{"n_layer": 12, "d_model": 320, "n_head": 10, "n_kv_head": 10, "head_dim": 32, "d_mlp": 1280, "vocab_size": 3128, "activation": "gelu", "norm": "layernorm", "norm_place": "pre", "norm_eps": 1e-06, "positions": "learned", "qk_norm": false, "attn_scale": 0.177, "bias": "none", "tie_embeddings": true, "parallel_block": false, "init": "normal", "init_std_qkv": 0.0296, "init_std_o": 0.00604, "init_std_up": 0.0296, "init_std_down": 0.00302, "init_out_by_depth": true, "optimizer": "ademamix", "lr": 0.000333, "beta1": 0.9, "weight_decay": 0.58, "lr_head": 0.00567, "grad_clip": 0.5, "warmup_steps": 214, "schedule": "wsd", "decay_fraction": 0.606, "decay_shape": "sqrt", "final_lr_fraction": 0.02, "batch_tokens": 65536, "seq_len": 512, "doc_mask": true, "train_tokens": 444500000, "steps": 6783, "dataset": "wikipedia_en"}
MLP neurons of a small language model. Each row is named by its layer, matrix (up: input weights) and neuron, and shows model dimensions 48-303. Each number is 128 + 24 x the weight over its row's rms, rounded and kept within 0 to 255. Numbers have three digits each.
After each neuron's rows, "fires on" lists the tokens most often at its 100 highest values on Wikipedia text that the model never trained on.

L6.up754:122096110079145126157163138148165099132098122170183123136114126142096118163140118154106155134101133131140130124096135105125132143080133140159101114151090152127136144160159147118115110154131117111105157118119120154131135124103144147131128103118091112082111123097102100082150118065143103143178138136138110157133148152142121132140086110161143117110134117106145163125146155118125113145108079113090089166129130130088108149139129093138149114107135177090138121153151169108139188107177116101112107159139126126120150109142155116122078143142120112165102094136101132180120118138116135138106140166121149086111145097088141121133169106130125132115129154156161092133131134103131106106159155081069121112129116108149157197127107147118120133141122127140129160152124166167124145121123122
fires on: "-", "'", "is", "ide"

L9.up65:054132094124199136142091167097152122110082153147131107133072119073121148164168150141130105119127174122120159109102128154133151104173137084103131094121143114096136138139185158142121143127102110181144152139115163092134120135145127129148164184119107096151175113144135129132137117143124114103138106138135123138126163152148143105149139089139129088168093124130121109114134125080126111109129093140118111126134124167131109147142124149135126125155154145135173097140083140131158106136107120118127150105158142140167126154147123134154118121148152146128123118095147147171143146092145132133145142135108122112121140170098149092128099085178134101083139143137164089162123122163129123153137151118071168122138121106153122132127137121157044129091125124158136131133168163134138099114114162
fires on: "on", " Con", "ons", "re", " end"

L8.up1091:128131108147148159127127111121122121146165132143148112115094125117139141132122122130114146163133128135109120111083101157084124117135078132118097169148141125093126130049137166160084137122116129171098122105168133192149128131161120104114157145123162133145099179088138119162113091112153131107135118134130108093095112119122088128073079114137133077133130131137137130125138130102161110137121112136096139129158103167091115146128075175158151114110157127126142123171121163154125120155104111099155124134127141149146141093154129153157136128132166133111148134119151146147121159083100119115138145124106095119136131100118141101113087116097124142067114152089141162102137132156141129144097118125138075124090159173120097141115129117160129140096140084098134147131159147159160100153110120
fires on: "er", "og", "id", "ect", "el"

L6.up448:130116104155147149145157098143140109150124125126105112105107159136138100136112146155146117087112120140147130163128156167142106145151123172111109134129140142117152130117112120114142135184100135144188133142123127166123126160169133089111136131095136098113168121133110110126109094123155150177141095137131062127130141143128131110124135141105110110152184157106163116102173148118152089166162155139096126129120167164145111115117133119132130117117139108116130147119113124192158097109122137122158170150128132114169143164133124127134102100132153136145140158159110147171061140108119120144114110140161176140132178116124112101131095095131123130093119141106097083122106104119159138088087107152149122127129156169132182144120138156139103132101140134118117128166115124090129125083137119
fires on: " not", "o", "ic", "ro", "ar", "on"

L9.up365:165113094119142157140128093158123142155114132129118152120129103161163126099132098137103130099106084153099133140091127135157115141158147185066087127096123094105176149127160159105154112162134133111108148151177112149103153152131123087145098113098152116139163127137137145177098086107127167114154127092063129108137153135127143140137100084131112135117125129170128136100186149118111141115102167118131112126138087105132113162112132108139127147110119111115123143160166166154089141169133117133121100154115136121145151134081096124151101187129108130118156109150149113174070134110112132142131141109147163146145122123084150134169109102128133134131149139089139089098106111119167144121101134121143111127110130153070115129148102131098154107145133116123113103108093122125116124124107121
fires on: "od", "or", "ic"

L7.up406:117165136167143087144102149109125136115129109142142162121120134092164153129127112163056143154098120119137117131145091159154164119170150103161142108125119087146124144125094111100147119151113115148081123129122129129101121137189112140153112106140168129120113126153101140155085177094155128132158082149141112143156148148125111106147155138123164136095104109136139134104119091105103161109111153150122175149104148112146106128180121143094138132100126186122150111121158139164071153123126114118134115138118142128114082165108125074122095151143125146122122132086109145097109153148114100115131116144093135129096120185137103127140109097173154144092104130148116148102136130147154156142119111140139138149135099113091112129124118166145126071105142135139160136094174144161150120143114131
fires on: " at", "erm", " ", " as"

L4.up944:133116145100112099122122170170121174116084117118112129127122123124132137093129144141104135150125138133110126106133138128123107143097176127110171176180117153111135105124150134161099097159114145154127117147096142151103142148086093108141112108084130128142131132126148116093131124143134137185117118110131069116148145116124154147062127124143215146142117102164162133123125167124114106167161163139121141129130110110139099146091137123103150136127128111100124096093085129099112115176142138111147137136151126115134122093158140153110122122157141137111101108149162081122166121078169158106142153070113091121151139132077144122099081048103123171117134109154123117125141106123127140098107136108118121126139187119149142111168112088154154117115145107118136112177144139097145072146134123
fires on: " returned", " named", " century", " died", " popular", " However"

L6.up150:122090112135083118166172155105173149146144157131162103154100105177117140090169109120139119148135106123120139129088123107160139139129171111148117118117111120140162139113137106185146144144114114137086123119126097150151130133131136133154138117130132046118115154122158137142135134087132172122153113114098105148095175072104086156156100083133115129149125137120157174128143098112145181171158114098121091129162168129120151137126165083132105105104128133120095070145118136127103145103122132112128116126120136149128183118140155154153098116132132142105128123130142125087103130124152123180116145158153122102098129140120133121122069121137148126118144146089173112108161154105115159164154146134062106113119074134111104184140142140117140121119114137135110142134121125139106133143135136
fires on: "ad", "x", "ss", "ide", "oy", "is"

L7.up640:119117124130137122112147127105146150139119133097144213141127109116111100126118143131094151098123122134141144122123132123107127130122129150125123111117124147119119074100160136146127109148100142122138161148123129140139138119143125133106141105135144085133154119151146127153114092169095125165140124114096104151138170137154131135102105139101124167116151173160136124096108145116178082133132114121110101123130062138119130098102121141104067131128115144139101143134140145107165102160182125101057106117159108139129106154107156114094159110107161127140158112101153097155123150119169096143143150132118139084127141093110128118135147144097100154126138163130139136172142122169155132107144116121123093137106180131140128135140106157165139127120116092140130127127109099122130085121138044
fires on: " first", "est", "n", "s", "et", "by"

L4.up150:118102078112133134123153111088125095134112118129132133123136115140146184137112139124129174132114128068114112100110145102164138103149145134110144108145078145140120155112122119094123104156134136103105105111146143133158123114098124109085128112079132117119133125139140119130126088162087133106149144140109084163128063121170108107117133063144132122167154125122116142122072112127131145124138118128127133109144137114104149137171087117105137109172130166104122124107097131151136123122136145106091067133093162109140183131105158146157132122144148096100107083166109113116112150067132163087076102103159106117142117133132119137170132120093137092154151105126142154151136156128139124194145138157115141119105114160114091152173123151142129145149138162137147117133169133099103153100139129
fires on: "t", "ro", "v", "re", "9"

L4.up356:111148119099176122143157127125084108172120090129103104133133126169127131151110123143133148129101093097147072141144124142082172122121137118149110134140093134139151158105064114130118173133168104135144136130099112128109113123130112122140104104147156145121162130124152159185117110165076084100125133151119139128144140070126101125108117136159158113144173163114138144159154086127137133122155155096121099149106117078144127113160141140095112170110163140146120203106093125148131120120126092105111136094139114091139091137126151110121148116112138131087122077138124095137137121138153124179131150121132132119121128124171150160091134061111133143138117125142147148154135133139085128158131067161112114137136119120151144126157121130118115189081132101120138144138117199164147139123156135
fires on: "=", "med", " addition", " fact", "icle", " Grand"

L7.up547:110131118106135159123138107139143099148143111104137119152096130109146167102071084136156124146111078154117100134139158141146101117133151104101145075107117111134101072166099171099129102145146070128157178112155151134174138142144106116110120126120111136145117128123111146084107113153141084115095135157140125112202142133111178121120139098101103133135119158171134139129116159142131105131092124090123139131173143126140123118111118119119147098145166139129142133122152133112125141127073108139134082123139122143100157148131137117165107133102168157121138120105147177149121130145107121146136156154118171122097091151114144146097111131091115138141143141147144080059147126140149145164097125116142128134114090187168130147153166090176119176131108149121129159125108142105102103137123112
fires on: "1", "2", "5", "7", "0", "6"

L6.up1139:128170143156091142147144130086087105146101117137119141143165152140150138146151118117122128095126118109123157154074123103147142123105170097141161128108091108134121163129118117132103123152140111147085133126178126146148139160168109141117135154138151080137113108105122088154086161166116118098174082196169152154171128096122140104126140079114150115166116093094160079135141161124087118111143118131128139137122136114126105149137154126113134113160136163127111126081149176109127124106199121102142122151163137150162111115111149105125117092084128125138139175097149115133117153152119131165111122099125122111119099200164119057110101132127147109129104115135139098123165106142144118088142158103145105107126154125120112137134130099139105094126175141097158157120173113138104110125176142
fires on: "m", " m", " that", " in", "-m", " un"

L8.up308:114131126109100114121140133113112110169136082124146106122136093094150108100177107129075126136112128151127145148109137127099119120096170149149125122088126150084143136156103110098168144096126126106111124108189154141157134143132156132130138166119118110151100106127107117128120146153136154141133106104117097095117169113164145150174125112156122104121182115207113141129181096177098127108140122136096127099128183083155110111117124126156154137112179126091080142173144128144143144150104119139133116086109102173141101174132115103126158142103146098129156125157109158077103144134173150157118109093101133176123121120135135142149104148175101120119145117129122130120146111147128100094106097091149159077130146113107131142151121163125156083156123080137148173147147162146152095111165159
fires on: "s", "able", "ages", "otes", " v"

L8.up851:157113120116127139157125098106161103117145144091108140182128107131139098122127119101129146104116120145122140144131161107115101148102143133083091093092130115134120153115144105110142141130128106141087110099120170149138147136113164120106123180121114085089142181101123138139156120141145085128136124126068135082115131122143105129112068086146127065111123110092131111144076179152172128177127131084103129127106128125107098093093057124134106150107111102082113127155104149140117127182117120093159129075143108131148132153138138168103150117083147119127128156161133124160131136128124089110119125054127153102099124130172114148155134092148110164123127165121127141138158144138140107122122105141149100150116165131182097154127148130114125159125161132167143155132121108122176140135087100
fires on: "el", "p", "ed", "n", "id"

L8.up1048:117177139117145122129146099185146113109126139137139092123113135168147120092147095137138129135132145102094118152096154107173080125150113132132100132133096108099188142149169167131115074151110119138112135128160109118145138124111136130202147169095144131131180150104147078198114100132149086146132109134128095093145130105102118141091167111146135142128150109100139101117179138158149134154078131109135119122153163120098117127147184116131097139139157154120141111092133152158139101135135126133123116115131087122128102151088120121122125122148165120101144105157133102164136118143097166147128137151087137160135093114137128123122127100138096159154102141129156118127146104127100091121087140095118107150128155161125152135120141115097145112120110126108101165159115121077175101156088120
fires on: "ic", "y", "ia", "ica"

L6.up136:093139137109137155138171152134115136104124174143128128143123101107115147127094128147128120129181166120119145101121140123163120114116117125117162109112134133148175108113108151076100155135122101104134082119155134146135122143096129125206179097145121128129139130109088133147141157126114105100112134109120082084105169116104126147127144103121101144085130124177150102100113140114189125124113117139130095142122159149096158167164117133116114149109179156117143064096120164144097146138105138142116144106120138089103136148188124135135126148145131110154114164170108143075106151104142113156115091143084179092132135083115132153111141128124101126091133131156132143103132127172116115141104118120102143089164122113109156106156104159139125112127087127163152108125139118124131136137148100
fires on: "ue", "res", "are", "us", "ac", "u"

L6.up1001:068106099115101156120122131121139099125100102116156144173090097151109170156113140126133076113163144110107141093099116100110118121088174165127151129072131132142116125144114158138126105140123133107139081129147191110096150119150098117097127073124122127098151143117135137115099078135113119144155122143097121104139111134118126132119124134141193145139104122152169064133126165154149119161126119167158089096125159126094137133191119147130105089177103125188152113099183137168138122137134125134123115123118162084129122146163124096167119106147158108105129134090107113113109130144115145128113111124106140106120124121129091105114174089116127149124087141129140080146160107149191104132148165126116133096158123159136102135180155104138113137132095143139154145122126130111141112085119114
fires on: "9", "8", "4", "ra", "re", "id"

L6.up14:150132113134133100138150147132118114091143100119149126110105131124126186113103150127151105094147143161096122096140108097115100114140098142156105104075124162119166104097126141155108114127123100095097107122127104092124144124103072083119157142162139138099152111143144162156139151167158183149124169097112112131157111140122147140162145125118189157130135152140127140110142115110131086134153165103132112120110120123129165157137182076101112148115142105132110082146163128137141084160152111121130147096116122132134119147126115100142158129098154104151121184113156101101142076109111154140138162107121145110115135106150098128117133148151119128167130130137084148127180107169168144151108120106145097123097099121121111109172084098156137082083108129124129137157161119157135116122198126
fires on: "o", "e", "ad", "r", "l", "a"

L8.up145:063101137137141104095130138108134139151097071153130158155168150089139115116085136100091108121137127113140116116170107116165130125111175143147118109084105143119159106177104142111143134143137080166112164120127146190091143128164129156152155141145120155153126098154076079139108137118106153085098132149108121097154154106120091106100104089141101121115137062145154163090156164137142120106128121151113130119138115155128133153116163099082144126141128138145142117111189154111145129126144121112102132134103135098157174128142163095075127095144140095148130142139161117171120115131119121149141110171160155113143142128103116091085090130175128139141166154135096152127153105165077139131079126121144128094114131163127110139135116157122111080089120126130152125151154148127089098137169146
fires on: "e", "l", "a", "on", "N", "."

L6.up565:136123139137085114130175117138146084119145124093155148139087136121183128137112121094130135156141094098106132114130140115160133142136143135126159089124100109115110089124121115147120098152092097129116136110135109104128126118174173132144132094122111127142176126156107132102147061156140143114151165127135110101177150153125125118132115114108134089115133112150126128109128119160134133090134114128139131126124107124105130153144126103129184105159126114144079159103150104150109118154134118110151086121133168128136101127141165135113158138138152133128142086100113135135138114155143106156119143137110186142110117135147122159117146075125114133097110169129134150129136145110167089146170138106113105078145117199137117154156091111108084146133146084156098133128113154128126163175131102
fires on: "4", "9", "8", "7", "ra", "1"

L7.up295:144111109123169105096120157113119151109162072108136134167159121101114085127077159144108103140147156121123079103103130040127152115113169117149122134097129139087139076098110130145115155127148125096106116133143161125149145133211100152138200116160122118147136126139134139172122137140130177140141104103126095132138108128113080098142134124121127136151169155137123137105167141121155130127099129126118115143152124166148168108148169095108116148184114130166140093097142101112126113098144113132110143140126132158156094147106179096098076139147142125164119143134121108127115107129090125124140155124150160109123166126088055105162145108168104123109107098144126129126118114113171138096143141111106117107125155121137170080133098139142113112084135152193145106141130108128118117154125138
fires on: "ra", "t", "st", "it", "on", "."